From a checkpoint of a small transformer trained on Wikipedia.
Training: a variant of Muon for these matrices, 838M tokens.
MLP neurons of a small language model. Each row is named by its layer, matrix (down: output weights) and neuron, and shows model dimensions 16-111. Each number is 200 + 30 x the weight over its row's rms, rounded and kept within 0 to 999.
A block is one neuron, or neurons of one layer that tend to fire together. After each block is what it responds to, as a language model described it from the Wikipedia text at the highest values.

L3.down1233,177,230,205,168,229,233,159,211,216,189,211,239,196,163,185,211,220,181,212,158,182,163,232,169,189,248,231,157,240,179,233,226,194,232,171,234,146,200,264,193,226,211,183,201,182,151,275,233,198,207,173,154,211,229,208,196,201,209,210,183,194,218,198,199,196,223,207,209,165,200,254,196,211,183,286,166,160,213,157,104,234,148,186,168,199,239,192,222,199,211,202,178,202,200,189,206
Responds to: Of in set phrases

L3.down2502,210,221,143,209,220,203,214,259,197,218,187,238,224,164,215,220,153,176,246,167,238,160,186,167,181,214,188,211,175,227,207,216,181,213,231,217,245,202,167,220,156,161,192,241,172,234,191,172,190,126,212,196,213,266,202,196,145,175,186,202,175,223,170,236,162,201,255,229,268,152,197,151,185,208,202,193,176,226,209,195,168,208,220,216,212,184,221,190,218,157,235,246,216,185,231,218
Responds to: Word-initial letters B, A, G

L5.down558,194,179,162,217,171,195,216,224,180,242,249,154,174,178,180,171,242,224,185,189,251,207,203,201,211,190,207,214,245,185,184,240,159,146,116,216,204,203,222,182,227,193,240,172,176,159,221,159,188,234,179,199,187,208,202,235,208,125,193,175,222,171,208,271,197,171,143,189,197,157,204,194,224,176,215,241,160,225,187,171,207,210,188,208,265,178,236,150,216,199,257,221,211,252,203,237
L5.down698,168,194,141,177,200,260,253,156,195,257,177,208,230,153,209,264,190,193,242,229,194,209,215,187,174,221,205,247,213,185,192,155,145,187,225,240,174,235,205,159,213,218,206,169,253,217,199,225,247,166,194,202,241,211,247,240,255,130,223,214,169,177,216,223,156,179,235,213,192,234,187,178,232,202,192,239,201,210,213,195,202,179,191,263,219,185,281,216,216,188,200,215,234,179,219,220
L5.down1269,181,184,173,237,181,178,195,191,228,194,212,227,206,247,229,209,237,224,209,239,221,201,211,180,214,273,179,220,237,158,216,151,179,209,189,159,166,271,219,222,172,195,197,205,242,160,146,234,183,198,219,194,167,201,148,186,233,183,207,194,180,167,228,183,224,155,179,218,206,198,189,257,184,236,223,193,137,158,199,252,206,194,181,183,189,194,222,199,226,252,192,214,175,218,250,183
L5.down1837,195,183,157,203,134,202,228,235,177,232,231,168,204,202,197,158,164,151,186,193,152,193,208,238,226,224,208,246,183,212,225,198,187,176,187,171,189,212,218,209,237,156,230,149,244,173,191,217,184,209,214,170,196,253,247,192,213,173,264,206,220,122,195,210,155,176,183,220,215,208,187,176,208,169,214,180,212,235,197,215,221,230,174,221,225,220,189,221,201,182,219,260,155,248,201,210
L5.down2690,189,160,200,187,176,219,166,218,248,212,199,242,216,249,198,165,193,176,188,233,220,222,197,198,210,208,229,185,191,207,128,243,194,194,163,248,197,217,221,222,151,206,216,204,238,198,160,174,258,226,218,179,202,239,203,224,273,155,190,203,206,180,225,211,186,130,147,190,219,186,225,144,282,168,221,202,165,233,191,172,207,163,282,220,233,207,211,236,172,207,209,193,192,245,138,159
L5.down2721,191,249,179,214,150,187,242,212,151,218,161,191,161,230,273,196,216,194,257,169,218,195,194,207,197,173,185,240,189,165,217,176,230,176,198,186,215,205,213,156,204,149,199,245,207,260,219,209,241,252,217,178,228,196,230,241,198,167,163,202,244,215,196,175,212,229,202,223,235,149,210,249,192,216,248,166,205,143,181,235,218,222,165,198,197,176,205,250,181,181,215,210,156,256,182,165
L5.down2738,192,214,169,184,183,184,240,248,210,213,204,212,202,205,205,228,236,208,215,165,179,216,229,221,150,240,216,200,258,195,191,201,195,206,193,229,184,191,211,139,206,185,215,211,175,181,170,178,238,221,228,206,246,187,175,168,204,116,216,186,155,252,215,209,170,170,196,209,253,196,236,121,202,193,209,215,165,221,190,215,254,133,237,225,191,221,202,176,192,183,192,253,134,197,226,222
L5.down2776,204,133,175,173,193,207,186,215,213,210,144,196,241,239,231,225,230,225,222,214,238,187,199,240,254,192,198,166,200,147,203,198,133,153,206,154,226,226,289,162,254,194,181,171,226,212,168,233,208,145,236,169,232,205,185,193,221,179,215,207,173,162,145,178,191,149,197,181,218,187,184,190,212,186,161,161,203,240,189,205,167,156,208,199,264,178,215,187,186,170,200,230,180,188,245,229
Responds to: Inner words of titles

L5.down58,143,238,251,160,179,167,149,225,147,199,235,256,246,150,119,159,197,233,202,165,192,227,188,217,167,208,219,147,235,188,191,178,173,185,215,226,217,209,253,241,197,216,209,189,250,185,213,211,150,205,214,161,204,255,230,195,236,213,181,197,249,152,214,200,221,231,186,183,283,231,215,158,179,184,244,189,180,208,248,222,172,212,165,246,218,184,200,186,215,187,192,181,228,217,251,201
L5.down325,216,204,205,180,178,162,185,166,245,153,190,223,197,154,244,205,140,191,236,211,131,244,173,247,174,245,204,211,197,200,231,224,145,181,213,230,167,180,163,205,197,237,105,240,210,243,203,249,224,237,207,225,214,183,169,202,211,199,163,134,180,207,199,186,188,221,234,176,209,214,152,251,166,180,165,216,179,177,172,195,175,157,199,174,184,179,235,216,203,189,179,108,226,232,244,205
L5.down428,192,188,209,232,241,215,190,179,192,192,183,187,238,190,214,239,242,202,198,172,207,179,227,208,201,258,174,233,224,190,165,186,180,181,209,147,207,180,162,252,163,196,216,218,204,185,187,185,197,184,126,189,237,204,127,219,179,225,197,248,193,181,171,198,203,180,209,200,177,224,190,141,186,198,284,207,213,192,213,212,158,189,275,222,198,194,278,194,214,200,207,178,153,303,220,240
L5.down522,219,193,201,206,230,156,200,211,176,200,225,180,208,206,242,173,259,222,206,231,194,123,187,159,227,221,192,213,165,216,216,216,209,178,199,255,164,221,195,196,221,212,220,173,227,205,146,199,215,183,212,191,224,281,241,195,195,205,166,211,217,174,178,239,176,236,178,281,189,154,172,179,173,201,207,234,203,219,236,192,209,162,185,208,150,239,170,208,167,234,230,224,194,200,169,191
L5.down530,260,207,197,180,263,239,225,208,249,194,159,221,213,158,208,194,228,228,180,232,190,176,220,174,231,201,230,157,163,188,193,212,208,248,188,249,248,170,232,186,199,175,249,175,235,250,172,183,168,216,182,219,223,207,178,194,222,163,182,193,185,195,246,205,203,236,158,217,167,181,162,150,229,214,190,222,120,211,206,208,201,244,151,210,218,199,229,203,192,160,187,210,162,220,175,242
L5.down679,196,234,156,190,101,151,198,210,192,147,215,206,220,152,217,202,230,152,247,213,210,189,218,217,172,203,175,197,167,178,190,216,196,251,216,273,188,172,242,240,171,200,196,200,200,198,249,250,184,141,178,196,199,171,196,204,198,223,234,158,207,197,228,160,194,220,176,188,180,157,162,198,189,175,219,162,140,134,215,144,185,217,226,183,224,188,281,225,129,151,210,230,179,236,246,205
L5.down1978,226,200,237,155,158,223,214,145,200,190,238,227,184,185,204,247,183,218,176,210,202,122,206,155,230,224,159,184,177,155,262,209,158,194,143,208,197,183,200,215,190,195,198,198,193,188,186,187,227,195,219,230,207,158,224,225,228,193,203,190,202,203,237,139,265,192,144,226,154,179,159,177,190,165,194,145,175,195,264,170,256,172,195,213,225,202,181,216,185,149,266,233,208,246,178,190
L5.down2480,184,224,208,183,174,185,230,174,217,193,191,169,156,211,170,131,209,147,151,208,221,166,186,192,193,237,203,212,166,89,214,171,215,241,212,166,236,200,207,231,205,219,171,198,164,155,186,166,178,209,198,192,185,202,185,219,222,211,161,210,233,156,208,157,152,150,225,218,238,246,206,211,213,216,216,151,214,158,142,219,261,181,185,172,181,161,215,163,236,157,173,185,237,199,172,145
Responds to: Word-initial B fragment

L4.down368,168,205,201,218,177,208,236,222,198,215,202,161,214,152,189,166,189,226,207,191,195,201,168,162,222,220,208,190,239,221,170,176,209,129,216,181,249,209,213,176,240,235,221,209,234,210,201,243,197,218,232,208,218,225,165,230,170,212,205,209,224,207,208,233,148,162,198,172,211,162,229,241,167,229,214,203,233,210,209,219,223,244,180,241,214,220,193,223,192,202,222,207,123,172,199,222
L4.down472,158,190,182,186,242,158,162,246,196,208,243,177,192,242,193,182,134,232,174,208,193,189,229,185,223,212,170,195,175,238,201,164,189,204,197,169,221,182,204,217,235,161,164,162,174,253,196,251,202,239,140,235,206,217,233,161,194,211,191,149,168,161,252,178,185,201,212,168,185,224,187,136,194,233,188,198,224,164,167,242,267,203,198,182,183,227,215,193,168,149,204,196,164,214,236,170
L4.down1062,225,211,207,228,188,194,178,166,175,187,229,232,236,227,228,160,171,148,201,189,190,174,181,226,246,232,204,273,185,192,196,220,170,208,176,160,204,156,264,215,216,137,154,176,228,179,220,204,212,247,249,179,193,137,219,202,166,193,203,224,207,251,202,163,123,201,253,232,189,249,212,137,194,180,268,261,253,231,226,208,184,195,295,210,171,217,238,224,244,210,202,140,201,233,148,231
L4.down1692,194,203,187,239,211,154,208,253,227,160,238,168,191,194,244,202,155,207,227,212,186,204,182,174,191,160,152,226,188,175,188,282,226,197,228,174,204,172,176,160,227,209,149,192,182,204,150,183,172,199,176,208,195,185,214,220,242,233,213,203,235,154,180,199,203,176,233,248,153,167,236,152,193,206,209,162,195,243,176,223,198,178,237,240,203,205,152,179,274,195,191,164,265,234,173,207
L4.down1980,197,204,183,129,159,151,207,156,212,181,185,164,225,174,269,145,241,153,221,211,182,226,201,205,171,220,167,199,197,211,223,224,183,166,241,208,198,118,205,157,181,183,223,175,217,218,193,246,197,219,166,210,157,268,215,206,186,208,199,221,133,201,183,191,208,229,204,195,244,226,148,217,199,222,177,223,206,159,211,227,136,185,182,154,202,231,200,217,188,145,197,191,244,183,202,201
L4.down2574,134,242,244,172,179,202,201,211,204,199,189,174,247,235,192,113,188,198,227,183,213,206,205,188,211,206,211,199,154,283,283,178,168,174,222,203,174,223,172,252,187,178,211,183,241,248,204,206,204,221,204,160,185,231,210,228,237,226,261,195,223,224,184,188,187,216,185,209,199,213,166,251,167,160,171,196,266,180,249,227,210,184,198,210,163,181,189,238,192,228,232,212,209,201,185,183
L4.down2700,195,205,187,216,212,147,189,219,218,256,219,162,212,184,212,247,193,180,203,185,206,183,140,216,206,251,168,215,198,169,232,206,191,229,184,153,178,142,119,200,187,186,250,174,240,206,220,224,253,169,185,226,199,160,211,203,182,161,165,248,191,164,223,197,191,162,167,197,151,172,198,179,181,198,183,160,202,193,211,185,197,160,206,168,190,182,249,153,192,195,211,187,194,235,219,176
L4.down2751,169,195,199,196,178,220,184,236,178,189,172,166,219,204,196,157,200,226,248,254,166,195,238,198,205,200,183,220,197,305,193,214,175,179,184,232,183,164,270,183,203,176,194,201,226,209,184,162,191,200,181,210,221,206,189,200,204,231,140,220,203,210,248,161,169,137,234,173,137,251,183,220,197,174,227,218,175,227,189,175,169,208,227,231,170,203,213,226,245,263,194,240,226,200,228,161
Responds to: "of" inside proper names

L4.down90,174,209,206,195,220,206,190,199,214,218,197,217,196,210,146,217,182,195,169,286,157,204,220,188,287,213,187,235,169,236,219,167,188,241,191,216,154,236,232,207,199,209,194,193,201,164,158,216,199,187,209,237,173,126,174,163,221,185,170,239,193,215,225,185,200,208,150,142,180,205,191,195,217,167,205,205,204,134,190,218,237,237,200,190,210,212,175,196,189,208,224,291,180,166,259,216
L4.down185,206,194,190,206,189,224,270,203,212,239,216,220,159,211,176,156,220,187,199,186,228,172,217,166,184,135,222,201,194,206,146,188,187,175,202,186,175,257,235,197,205,178,201,183,209,189,164,200,225,157,171,194,184,201,158,276,216,191,151,174,231,205,183,194,160,198,196,193,246,167,224,209,194,211,207,226,204,216,178,168,232,174,215,170,218,199,184,195,145,195,225,205,174,212,194,199
L4.down219,239,216,254,166,199,210,246,139,203,234,186,170,213,173,224,195,163,202,217,213,210,222,186,179,230,161,223,201,201,187,194,182,201,194,238,211,227,206,223,183,163,166,204,163,162,187,220,199,212,149,183,171,261,231,158,218,165,166,188,174,202,181,208,223,241,262,175,174,212,180,218,143,233,156,270,239,123,205,234,191,146,193,221,244,182,220,197,214,192,194,192,206,217,204,202,210
L4.down1211,201,205,197,198,184,165,260,170,154,201,205,228,194,204,220,183,202,179,204,188,200,195,172,217,256,174,193,235,212,181,149,130,191,211,246,255,168,151,207,211,159,179,185,179,190,259,223,217,200,207,214,170,214,198,234,182,236,221,162,182,261,164,217,182,194,191,231,162,188,203,213,151,184,214,212,164,216,182,131,197,188,274,235,189,205,207,240,175,177,205,195,176,216,209,241,163
L4.down1673,199,187,212,242,168,179,203,181,203,186,211,192,224,277,161,199,189,194,188,212,228,231,200,176,216,214,252,250,201,220,219,191,237,170,194,232,187,185,192,193,239,184,207,137,201,230,234,271,190,205,186,167,244,195,170,235,173,146,212,177,174,186,197,214,236,208,202,175,218,212,203,199,180,189,211,184,154,184,191,219,184,174,231,225,230,236,218,192,177,189,213,206,185,252,198,171
L4.down1918,213,205,181,202,278,189,215,223,242,173,223,216,238,164,179,238,196,182,200,247,195,199,216,234,189,177,255,215,175,180,222,177,180,195,255,187,183,200,219,169,202,179,178,189,152,213,217,208,173,212,204,184,166,199,181,200,219,207,129,154,212,179,146,225,147,211,156,174,200,179,193,241,234,171,146,138,201,216,177,189,207,198,210,179,209,211,203,188,192,202,222,187,177,206,196,227
L4.down2142,165,221,169,213,168,159,210,236,161,179,187,189,170,198,156,194,204,105,199,203,210,190,217,194,249,197,186,162,255,178,160,180,197,163,167,241,201,182,214,229,205,198,203,214,212,167,155,276,176,189,194,199,163,194,234,181,165,245,199,201,233,150,169,134,193,240,190,200,204,165,220,137,218,253,225,221,260,191,221,210,231,184,211,176,250,200,189,193,203,236,194,151,213,247,193,192
L4.down2155,236,171,168,228,152,209,222,242,181,194,231,174,201,182,192,203,201,203,261,205,201,170,225,228,173,234,148,210,168,109,169,169,209,240,183,178,222,179,220,174,231,243,255,174,231,181,187,181,237,196,234,178,175,233,165,174,170,176,183,192,174,193,187,241,160,267,188,187,184,142,191,165,209,243,204,194,189,249,178,226,231,159,250,219,193,197,242,225,170,157,244,181,201,245,131,95
Responds to: Initial C/Ch/B name pieces